python train.py --hidden_size=256 --hidden_act="gelu" --init_std_up=0.0435 --init_std_down=0.00581 --weight_decay=0.26 --final_lr_fraction=0.0
MLP neurons of a small language model. Each row is named by its layer, matrix (down: output weights) and neuron, and shows model dimensions 128-255. Each number is 128 + 32 x the weight over its row's rms, rounded and kept within 0 to 255. Numbers have three digits each.
A block is one neuron, or neurons of one layer that tend to fire together. After each block is what it responds to, as a language model described it from the Wikipedia text at the highest values.

L2.down22:127153108132119081166155145167126125135138201058180128150168121149119131108157140147095144095115106174103073125142101175167088130151115101128152127123155081096166168189112106130162141198130121136176199113087131129144151134109152137158071121142100132120136058107066119084113140079071140124118109126156121105088099101163113093198171173189089079162178127063148091082155163185219098098098
L2.down252:151078148124093117133124146107087133164108127194116184139125106142102130111117206159113123139076092166131127150154079089108162144132110076117122088129114053166139083122190092135102154123124064132123192167133118095163138072120079127155138148117132118131157149195132177117091190121163085138093157159126084133126110090220100167147112129162155118142156120108140096171102140173102090111113
L2.down274:171082097143112076107114138157120115145172127130055186150149143152178099132176108109135137199136091070141113089107118096147105128184146097131151144137134126144163115139172184098096095112180104114086134131118102130131176073210136086210159148124077116101133099137101093117127111053095091131091104078103089098122117181107105087155112148136141099195084209145123076192082125114118174135144
L2.down319:163154141165186090155116112161149165066118178174104156110187105142052084137112119071176120083158135100118142192121122151144111156117115128113148179102079139137125198093147172092113147132112125177131169139123145084155132167161109104139165154105111144138147138144147140141120136099088102145083175091108197072152090138130138169091103112161154135110164157072134086103062140162103226138153
L2.down422:107097101096124110096140149130087139146087123100168149196109129156184112180157178106176144153119118133164090128132160108180141065110084195118139146096128126118097111141114132155109107121136196061150128117192152165137123124158143127076161128115100122125131115082085099120220167105091145091148099112103125108157143125112100125110117136116144168126143165136100131088182127147168046094133
L2.down573:165144119188126128137095167095093090112133175118060105090163162156118128130139131114087150099072078154159113155121127129138135134159162144156164129133114194110114164165132182119081125136129173167129123137142075086089117171142078155172062115099111069130110110147113154104119089096100167171108097180107130084119117135128083149074103123184160091132127107157131175157141145192139063074161
L2.down806:152067129073138089146140103191182107129141111110135139072146103083071084138156093136202141132085120157143153151112145111098186077100190114152140181146144163141113136157093128107174126159139115129101134104062119146137158080152086074152242113139117100123180122148098193119013209158154107187198143154145112152169114107167119098095126165111133157157127131105188137190128155089147182108079
L2.down891:197153084118140085111204090122096186098088111131153153134145149076118102110127153130116170155085163181150076150116172127145090144113147178120135188153129124162111149126160135105125112134138091122116097168091140104122133062145128065137179137128151102154169069157060136093081143103135118195137139153131169070137097152176060134097090112134101202118138171079125107110111148131175151109169
Description: Fragment after initial letter

L2.down13:121075074151126125132114074113129106117111107119128095133124134161111118109086165103144126142135151134120152110191106166148133221112173130125180152136100185119100196099095127103141205121130119071117155171186169108099128124157088215060143126136151132177080181105152163149143162143120120089123160116108149111100120142128071131151099116142062165140179160109084135156119144120134137134102
L2.down203:113146094138157102133140153107067077110144158124121152152103098123130143107088145079126155113104142159140116109157103150090117100102154116142152152134147153151134101171088092085085115107104099139150189124122108084148120070132181097165101129133151116146180153167134068144142084165182112139156100130157086112135116099109091186125152088119144121093078100169121106148101159106124120114155
L2.down220:110136169110150110153117114163116141085144156129125085095158151155127090152202138094123202138165168099122128144161077119094138082132135115087152179182110108152147163129127054142132119155131078117113147105121126151202155133121139119175156163163093098177100134095137111055132114075100049078213129049120088159095114108160112070139082122044129120161141118132137146158123121177109115167146
L2.down415:164137142236151091136155158113145078163124120130080143147146141139170167138091147091113162157146192137088073132190120080185099090154096138102156078132109127127095135120164154188139105161118170109084175061178090069142110151189120192107112142156164125093125132145114107167132121114076136104076095104118135136126133128144128121143086166085131105134148148089095178146126080124113085076149
L2.down426:165068100093141079177173129105118155123160064146155113106097098110095143076132132106119147121093164115096169067166138140148081117145140126125103126114108131133082138118105054155136159133185139082120167222099164099161165148103100161143075109065091122139067100134138158108149167150188131172147175093147128123162113148156087149140168106110118158076171105082095144147131094122173151175126
L2.down434:149073133068064127110133143163115135091118131100170154109147084190151120084161115087099162161126216172124114110170143147163104114153180149195106135137086160191074107147117124082065116145133123132134157121118108177117111098156206141102111119120147140075084146134121103084124113100097060182123059115172163166064108100179082117134165142056123132146137078062186156131166153109120162156195
L2.down498:074152120108125158161139113102093107102146172071057120127141111152123156123160123133176125146123122116105120154075125154133124123202082163125154155081136162129107127129128119176116115136188141190127130175093132130146079106085119128127097089115132099163115087142122101085145093125092150059123081095157121153149106159153111135147123117136121095151226138159177134133072158181132134136215
L2.down641:090163098150082103183133127102168171077106066143137076138163154193098107114129106128087098139131067115120134123106141150162145107146115118127128152069161090143103143161188140085166135100152130095071076086137142124132130080188137114190157095102113083159082194152153099139119086112184102128114172166151195062141183157128128134133123079148156086142084135101149175133126133187163173126123
Description: Second piece of words

L2.down52:154111106096094140124162098128109126168103134174197134092162105131111094160161093103141111119117118143148123132142100111086124166143172145126091130192134095077152108084106167139112121159195069076089143120101076126181134121109120146142185133064110139127151083170110140184130120153163183100166067073051105086170146110072151108155099117113133157208118136132111103109055177089045164146082
L2.down160:102178206093158080124143070198111152164115129053162102077080139123105137157121072125119125125154130132135068167089124190121146093144107120123125142163116133142207143119138131158126158096147088097091151114104170140149117120073084102131122129088105184121102133153156128149124160164079173097170166066079150116162123153107108148177151142141155112205152136188125086114067071072118121220117
L2.down184:158099163123152167137123184168126067153152074195112148139146144127144100163160166142057152110136059159134103115139151127142135146186141116081085143139155129114127106118116149132129164180104124121167058094152093143194200094064132115150174100129070095149158091146046076152118111127124139118145082117099132091115073152171107109123149085146084196127093069121169153115167115112185022129168
L2.down290:209140153067086133085173121147113123133125156139121127074099092153162120120147156169148120142098110162093110119084104100124115152097114094070165102116104176085176127127144135187080106147104081150149117071166083069157055126115110135150111166142088080144070083164086139139099156064082131127113115106094068063163125113123178133082105148157151107129170139111062076151121108124083162150095
L2.down338:130109100086078197131102165113100088143123132125184148101114088139145127168119094105091137088084137162174120138149163135148153133114146133051175087174089121109105192136108110161128119118149074142162111131126161126166099107132097095138125154101114192133154130146142110063158181146089083157165111130124109151094149096128109155083144065191141165113109140144084028117174123124066096136116
L2.down582:178131145111086149129153061105078069177110185109140127075107102122098101155142128137110125098101099171150121141124112159101140153124179138148096137186109109123179083073118185149129133109190140099146125081116142101161092112093081116183192156106104124157147144178134155167182072087138156112133127086083121093133166091089197118135107124087087113180143160131135091109048183106100147123104
L2.down857:148123087136111138225155132161137149149151100104149114099192071178080098161142105145086119075106159161136141132093111115153145093125186173123093117118169144087153119114131108183135173143120167129126136092129128068148091124164127150127154154043108111125104084154130114183116131100151123115095156117097168137112095194077142120149180105084166133145182118090169124136145137110115139116162
L2.down873:138104145121118156094125143165115071134123126129120122113173080094137097106070199088145148092134089107137178119120183076097160142116161179135103181105082107080150108134138156130150129121093109112179153153142101134122197122130144111100156120140088106135198096106132134091117136164141148163127048045126099112142121087136105123153088096141180114155124147124098124126096158153144097074166
Description: Compound-joining hyphens

L5.down65:097149122126189115100152133113133138124133131136071155067102116093161103125126131135092075159135177095108204126157086163119128132115121093123114138117142120132154150145095083153148136158088071152130152234100149102178174115117155153160110128121097068050137097117100162172171140094116093120112163148176108180094102175115134105122087072054083099067104135146178112121152069108182122120162
L5.down154:081170191163133157118102106097124136076158099211149153149150106111164135107159129146126092128155150126063108139175135154081097128117145098101100093115158150116134116096094139093125153145134131174150150112130071129122096154120168142126195179080155139125096065188145160114119091101132098177137113096060137141166087050134100179175162138136125106129087132079150108067165107126133179143096
L5.down253:092116124143108182117138114128125062113056070182127110153080156121098150126148108123094160149117108129112104118124111120090098132137148110064144062180178143151175092148109129134128090175137077174106103148156142174157105131171116134121103148113072164089097151116064131153144149083099071160103089139125120135080103135146067110120107119133142117082125169204113097128176136141199144127116
L5.down346:130133084095087202120145082128107121121112118174081144133101129130135115195162125158106137195112082114126185128109142113108105125126183123129079105153084169131105116142169141104196160119172105056159110139119120111097120100156099080170126143180109097108089165110183148117143161150129101132110161084137133142135213171179136113193110144128144145197163134123096132117160117074046129188139
L5.down385:140172118163180118128099153145155147112160174107136108158122065136130093158055142202136104070109155139163067140108097136174168100162152169145103147145093119078118103159165130125139121136120034104109102105187182150125086163161153113126084166148137125109146155179055084085116136168078154109150141154103114136137080084151122098139123075132186140127132145100142121156127146119167078144123
L5.down484:205102105093115138125113141175127095117043118102164163137139109174133117139111100081081193131154154097146148148115172126148120099110129092141069085200158161111100141095084156167140155178160188120138123117095136135135061156146097103118090130114166159055218133111123146133122125151166126146103143116122159141083105159136122141086114125149153163125237052119122108160154147120097135104170
L5.down550:110151175031162153126138171130154140067081104104088100077162152149183139138126104152121161149151134132103162130092139153106106121115108091144126165126070140121083139119130094109063115126188128139111110187173149131071118153198110144091086128118147158169130162122132102129144145081144108115055133143214154163147125230096151131063151102094123157141143143151102105135169057153143171058163
L5.down711:103122213138175152143140178102151093159137140123053133136127155129141120106116121124114098193169154098069062108211135174160100151110164143132173112127143082125161122140099146118170186113176116095111120128162118150092114122134086140096202138160106133133129096170055079107185126152142143142121104109080164127118120062106141101110096132127142161146122172134126159138109131135127180139062
Description: Post-comma and mid-word fragments

L2.down92:124119149096152169114123132129136147138113128111132182143130109155096110079101101130144121143090137164152149119133117122160110098174099135109130115114105041103134164090095122183099117165113171148149090163097142161081120110085166113127083110137196174119046149116122134101142147197141108112118077137092131199124130091039108130154156158119122170134147166135155154058114107113135151129144
L2.down313:087160150125127090105130131123148100094111168127130136086117124132142115132140138110152069063144151120145140161108115125152113129120155119127143138072177126145141111153122127098115168137123135129179117067090171189154114171122181041177155172130121158153183132137114120093145168165073149129155158160131138083093084105112134098149097130142102181110099102138148128054070172106134162100084
L2.down458:111133122136168128100164116134060125138068128122127110151126186163111133186128088056100141165133139128138112142129121096114146165138157107128114089111141210160146078142090066053121161103171146140124092185084115102162166107128207178125104127156159134137110160115109171140119159148210193094155108115173100138114084088111123188077146118199123146094112129128130121127144189066049155134158
L2.down469:171166123126131119091140123081173112152101124190136100099070128127154129139154091084136139112105078162117172161143130134104153135140096069162145139074100083165092145171143159060182104126113225142153112131114115118166085093111087071129123069186163119141105172098077105139125154100112116104120136143147164147129097120183117106062178129138160147161146178192147134168124107031066141156109
L2.down608:146161168087120158119130086164114193138131086075173132163091101110156094104150172107113113130134064131137094111092106150131077174107110113186155114157133103097182121126113115074113135127139133165131054169053110178141169099126164184136112101139129063154173094138124142080127108111128161135103104074111178137180139101153111103129126145108084117107142121132132113126137164084168170152114
L2.down765:117093096094170110192170087150132125100118067085138146186138172082148149118188059090124146064143167168132131099057129097141107136168138176105161141150082161098116162124135124098172072178144200135186109100100102165186096041160205178111104121084139152152142093121097184164114141177128128106155127127116106134171133103118110140126120173133112120178108092143099153123155114105139187155142
L2.down766:154211140163153151130172155112163107127119109104206101167134191122131111120076094120126083134121072147127146151152100098165119123073159140129165161093127142167157124135117113128048164137085161047168197130143127144196168084117155129123137084134108100151128133102166100215154135118159131119114128119165058178107094123104122204112180127125160094091184101101078165129156163141099093146091
L2.down771:138141139095124116088145169090110112151115156097136124130200131142085109109147057109074089144136139094112127067097164142182157117138131148183148108106187167065139169128115106163091069130186087119173103106141097092093122066143177075092139142136159164079125139096148215133132111146133086162182140127181116132148180177086086164106134140133110110143123158082123140166149118148121176141126
Description: Mid-word fragments, esp. "y"

L4.down424:127143147151137132114160169149126131159101148114118123135143156102149136157162046119111109104112090141170118128107131070146103218091102107135126130153168128161130061139111175118156131161136149153126116148056149170137102152106179101137152140123190147152180137109123088123131141176123108094142103126112069162138142098153149160140148147096136114101092168118089168123106122091132071110100
Description: Mid-word "ri" fragment

L5.down150:170121119114078172103165158165119095142137174119177157159131102145069157092134115136115152090097113159170114084087122098156082075121135108158116133178164122124134137121160152239077133102209158108125129050137088141166136108121104119070145123079112086145125129125136132171097150138100165132139070158094087141119086126075185086161092135138120183164147124091215163156123159109132105049114
L5.down213:124075132145073174081133128137093139133122090101110128115115134160104143033135160120133119142168107164127086122109133111099164134160129130129111178145121122121170133106103112166111104136143140085103153159119108108135067044182125131062183122083155065088112176153176209149109162143152161157111123103103113117118107162137136119181125133161091134158115117144169144154137149100165130116091
L5.down239:103178153085121111135135135117181142085142105085119156126118103155160124117114139102140131084080100127113076143141165126136083169137094119133145106111082092136121148137077104104206114139181161134138156130039139163121102058114159112053159093170077117127165166102133171128138088126062144128140153152113118108190178167102117080156125143086177102193134119104139121135126141144128162106133
L5.down255:166150119125064188134131069129075112146124139087159125100092171128085144079130156160063107145115156140134133153124088131160114138136225137171150140208141123144150173127115104236115141097182168116111121142136124112148092084090098081094125089105153099090149112081129139153101129135089139164143114161081174102142082107081171054152122120107097121199124112141123109116106180134109158128118
L5.down489:091096090112065071136217069165148122136132186130108154092149144143184123163163166085131130127107099144156157161123087062131130092134099100167176151125147139103096121176136139114120134124095186136145114130148092077160224125126137111093131092098124144111085109172149129133186136101007165056099134126141163155149141146088195091156135151089162122166109181135135159131150179085134109137244
L5.down491:106110143134098122118140110117128115113167098109118086128146104123127150123142147143108120089140150153140114173110074122112119120111158106144167131138115124137151150145152098160160130098129149139136132106121083165110127124185131160000152106168127107110097078138146110115129111128114136142113153169138139110141094152125101078131099095146137126157109138141152066138112104139148153097136
L5.down638:203133133123082133124180136081138054105175091151154156068119119137103160069129175121178172076207149105074115116187107117164090146160093117144127118134159161209110097127132111130111137150115086123162138146134101138185184139105081130121131173106071103136155104114105130092131133129104089201132076173112125151162089137054132099099148140118064108114117150150152168202103096065043123159126
L5.down730:108125115110146103140119083119144138108139105105110124131141134123118148122152162120082128108133126129127109134125078116101117110112151115121147093123138151126150147083111131164119165098173144134147114102083152134137179099142115123075119149093132143103118140097121128104125155096103125110130179134147129111111093135108147143145124098124124155134116096130178107122123135139143126086174
Description: Paragraph-end breaks

L4.down308:143083103101072083097169139155193112055150133114079105096129098130127105123117159126140081086159163164064111041147059087115089142144082159046113106130087132128119147065177107200123159192159083185135155153191122149131110061152117125031073210126094136116115116141170128104134123124118153112127119121120100118135102154108098162120119178164151156117128170161142127158123061161096139198142
Description: Word-internal continuation pieces

L2.down66:136047158196133102157142176103105124175124131117152128158074145123182121117167184124142125140115103166126079095199137137126161104099117116138157174091127071101136124150088106127177103130060161201133091077147123172157157090121103101062115167204124141130149142136149163128137096160066108136099142095148134116084093133140092118127146097163085140151095176160128132155193167113135183134171
L2.down205:204215167154120151091139177138131096151148114142137138083180124181192121104116176113096135145077125184138068125186129150105109127117130199109120171073157039130160151156106095169148201115131190132144107129118082139112139130134118117117146115141082064119165093112094105126112125144130103133078150081109111113115092147206082128107116074166135107078145167191107196103128138102086120155179
L2.down206:112159050120100080105142140136089114052119095141107089093119122213116151162081068123149120129098130073129110103181154132125147128156129086129170144152165056103127111160147126142130166098110143099145115149114126124119122127113149073085163121090141167144105136104148129082178133132214190154136119156165106110138160093076068141062120085168141147096188138122143108046091133074095091118119
L2.down244:153123126131164159081134144077134121125148166142180111118158183129167128114173091154140068110129142173145147140126077120178114116156093101068111130103103102104167137170142151154155119166132146193132143152101062128058149154104191115104089071110080098100149074148121114131108157126135122086139151111157122095077122092175085085182099129115089157142165119130125086087110169105148160173139
L2.down470:102076083168127102074163112053195145124114144174118140103131136074083088103131155112169119107106174128129115125095079118145117148123141175161121129093066090139105087171141107182174162108167127112208169105121121117125177110160157131101117106134197125153128117106125102121092109177097111165085166184122109070104132117114105059194066117117111077195102169119143145163146152117156193089155
L2.down526:098148101134120126129133128076129126193137154188124132088078100118132177139130158165143116116091128137137127100160138151114124193154148129047115138187132120146139109086161116137174127152166164153179150079157094151126141132085130116139172146200162122165115131132112174099135156123120105077149147090105106058075107107095150089175107060147120162125091098128143150132140154107114149117189
L2.down602:129138170151076142094088157089134162132151167163126136137149124133136116124149141122070116133063112103141119071122114179146062117090158151163133103093122108193124088117141139120131171145129122143158095082147068111168101142049135079116133127168193123085146119085135100138103175096150123147099164117150091140177121187068116185121118118128091099079197146109155144115085064170171099126187
L2.down648:174127107132129166108138163074103172129119224135148101111156162169075159136127112120074126130124204154141139094142099087159120136080100176158144142087090092122134128161128112112170069139120147100129086171071117094167162132145147145149101144155161130141173187118115094131122076112100103145127141159078099140132162120104103135162139109069094086117174083125139170076152157102129121073149
Description: Clause openers and ordinals

L4.down226:147144154073147123120097116125151138117103125130143155117157104171132169152120166141053091128100145116097091106112157157147140099152140148149052158135131161143063127156168195122122151126175137105112130139137136137101071180182208128107120112064138075154116128110133086121138146139147081139163149059112218163124136137157120179102113171099153127051144111101147147145181113089108161176157
Description: Mid-word continuation pieces

L5.down179:174170112135071100099130146093101168104111097129145098094148139130147129106076125139164105102107138210115078137110126075110097160106170108183082122132095144179135158102160100085092113123129101127133184137109145139148112116082182137127191098131124131104105140155158165177147100133139100148117084163201093177175116146136086129124104133104164126127130123101133100113102127100098139118172
L5.down371:145111150122150164111183163120115155178134137094046122135216150143163133146183150138098140161153140122094122080152133140092141126110110110154116147137085060129096155140109110138171120083122149083056120130124120082115109089063193182087148082149139132168131205143163164126109117154167216139130088125126150081139131137150169070134169148080155122171122114115127092135156112130155098158093
L5.down418:099181152132130127141139129161092167095081083124144147102106115101172078134094204154109159146065188137140115119145146077107153131103148112176112151090116159151117145160130089131132131117139125174079111178117138180116128132142132155122129146109101100199127147076165128117183136163164111118144132089112116152084053183171094030161069130097119128155138101181115111176053155165134152165158
L5.down487:162141171171099141117190149121078101127080168125154150118151169153165097188125185095136120150142138082200082092114109127163165135094139165070199101061087095137053151158132156073183162084125070083089058126118149164111141097101151129135150095134144135145134155142115132153146141133123122107111116139089133146143103124183159061149102156053118143125077192136168202115082095134153151114103
L5.down500:114149123124218153117121119098071169128108183103120114135108164134145171142145129150125149120100146108146115103115076131172153129109157049177159154165114167137132106182108158143080180137048130233114105149147147127145113143123098081061113154141102158146067102162058115040125070133080188125124148134126138083097159210071139146070134148145115120078093130125129125136118098058174090176170
L5.down676:150141119130152159140153178170118090110096128124148143136154134106130090127128123125114131120126143137111140154155145103084118136158086184077174094135150094150090076084110096155082098089148220141208117138131124116104117179087097135127162136146095187112133166129130132120098089123083131110144172181154135155156131060154198110189143092147166150193133113124103098053066154138113091137083
L5.down718:111125150133155097146054171146112167112067093101134094155145141106090104150169135129108132139118176144136118118129121117095066112153053142133109128127089177100117085108166151125144092150187177104111129125114105091135152131158120137110142101096065113113150100133137142127088109143121122161129098131180135140147142157178122084112141092152134119123112156144188108120150096157149180197164
L5.down792:121136133097133161154087165124157160134128205085101138168155104145142087123131205179115153181131148113141103116173076093181099145110116084150170134110124164109112116173132196104175117148151171110088149080127168137106127102143128071109164112175104060134099135141127089123130112081068211129124163113133112085152136185134174106131185165090099111142092152146173154071112192152151074133131
Description: Mid-word fragments after split onsets

L5.down119:099125123132149143111088089186154138182147182104151108111169116128133134159208166134060121146136110136103147127101150113109078117098094143122181144145139104063157109166115203153147163137130165147132192119058162151136165153149147058202176168159136127138149033136114093125082089103131174089188105169092126107131124085112118191123171125108128102096123086125144125096126101107130177106126
L5.down152:089127164114094126147106139132113116131167110113093118125121147135120140146144134127116138108135143139160095104109090096107099095116138153140151115137112127138140127071126116166118153133168160121116147124123113133100114112157141135035148110126134144120122158132152146125124143111120124139135122176129146139121146126134126125135126139119134182146133133144133103122112136136140088086174
L5.down296:142151113081100093165139126097118116151155122113061143142181156094108156084164153165156086157157093100136126120085135126087126115072188151142139126105172128085107122079144118095199091168151138117120098126163189095124101132153094057085142144126106155105105096157156147144094121118096176160120128112085170117146168134178155127136112168153114130116164123128081077110122126056132159087179
L5.down475:082115131095129105140150193181159160107105159172118188134145097131194122135135163170145157133176101134125132163112155144195121111104066136143159123151150133182149148162114140137128169156101174123158115088140113126080149197164100096132052141147144103148133078150133073087121190105094132109109122142116129106052117153159157082166129136063112138093114143155092135094122137064097160133187
L5.down634:172134097178096064101128135112097126186126154122133107113158086130161114061129125125146057162127030097105121162133165111087099157123156085095135081074174154119128101112148112146171136130134117188136060131120113145202165092082160073159201154145146110098116118130145107141119136142148091156081151109093141110100067122155113089133139142059104151125199129118096063157148125135102169074189
L5.down690:142109152145117139163175137108167150128095149124105086109138142122094087135121134166126198146131118073137177083127192194156132150114093172135135121127170137110113115095105079049104059163112128129123138130162116071125195114166151105125135131213168138111156093092157082095140173165120090096143152098096167154070105129132164138167127158106106136105168147157072152143146148139126123181165
L5.down828:164110075164145120165115135176111135181175140102045084112184121111124126147212128143095129125175074100156139104080152131176093113109159110166148146126176110068176133114120089152161186104139169167147119130099120131154162097133166148119182134130050123128142062078152114128150138152128115134083128131153146083119135155130115066068131120159150112094124126121106147106101049131110184108186
L5.down867:118131125137100110125152142124131130135112139136131093095129109128144088109199130085124128144189142082168121101151138104079075115131160126145149142102135174159132143116127071117171176105117179177164116139131159078123157129116136117105103110158136111065217148126107158103148166137136116137134127141123147104109092122190134091140152168130078125118115134159114139150127101141138164163221
Description: Clause-opening subordinators

L5.down46:086147095102106129102072140163081133194145132115147094156130118134156132151113123136173144094095105125124158162097073091118122143126139141166099135124087125087117160169164111114161112179170152072154089113134135149070129149099140083103119139162112119164113101088115147161106165140096128175096096133162125169192143132043148129135121144156129107157119103155092137121203170116216138122172
L5.down199:145116097095157128171126157098165098075122120149054147129156105115064136164118138080087116167144131164073139166146097184101110146172186096131123122125112110124163136110131143117165166159128131156204153091078175132123144142102128115181176116103158149111175123142153095162096136151090134118153157126148095137113127110160134104093169162155157128160111108064095084102101088128152095133048
L5.down273:120107126163175163126154143145157131116102131144155170102169106128102104166161063076141134125144151089155121109134107192111112090082102080132131145126106100150179200217106078113150153139120100127064136106083156153162113180063129122100129138138092196107115115153073099169116081161069088127139120113105086176116191110116104119134047150136103131104160100102035147132107150125121146158150
L5.down453:119147133122140111140096092104152116107140110175122111125177100125124106129120053175126116132148122100154229158209147096127079047099162116165111163186139148087127118096159163153108114122154154173160134126233133163184138183160112060126100197127127075115117093153098089123104117101149141141142184114099140130138089162130162091102113129159142120116085079105101165120155120094084152116138
L5.down496:173104130131176128128130205100115172118154114083126113095104122108185100114129147150098107133124101167174141110164110111157161084167103141141129101112124185090092132158119096149131160135149086152169113144083169136095077105144131161178079125145120136166141138175085119087080101120117155090146080141150117139140177152099108112149157144080084109094093101104152139140128162158106149145206
L5.down675:138141090119123154109111149154140078122159109168112087134163097142119120102161130120118142139149132097134116117130133129122215105123136130159102176121063155098149115100166122122138130194090092122132094103128110148094065119144137100099106156160079123078133166178144151064111158165106126139125089143067197157156165144141065134126118178171140131172097153101098169112149126070194093130112
L5.down748:080160158136104106100115209123160140162148090191164107116108111111138160174117123168134091077144158125146118160108063154053133130092174076116151169150102161096157109131149124155174117140116113105168128135118145066136104165139121135107161125103050152163109093151100120105141129169149128094210103089174161121130169151132127095090129112086145188111155145072032140117143102118090096127123
L5.down858:063150158183062134136106123123112146120097082155169097129110112156105135186130102140127115132126156086134149123142139120089081196097157154149130046184126147118109086091139118108167146091173094150171151084143076160213142130140099110144118176134142143158104149141153162155168167102117086120175067098100126180158106087127133121128150090110150146181115114113147114071131087085109087132111
Description: Mid-word piece after f/w

L4.down73:140151117113131088170096134137148136191132113142111132138101082105170129099140135092075125093149128123167091132152141143153100096128132147114129129139163117092156148120209133115141133154097073171130151101161124125169136160090132123207126197120138101099219116186091099181100189147193128089121079146033158105189079171139164128107131090127103155109149142122121134123110158114155141080181
Description: Clause-linking connectives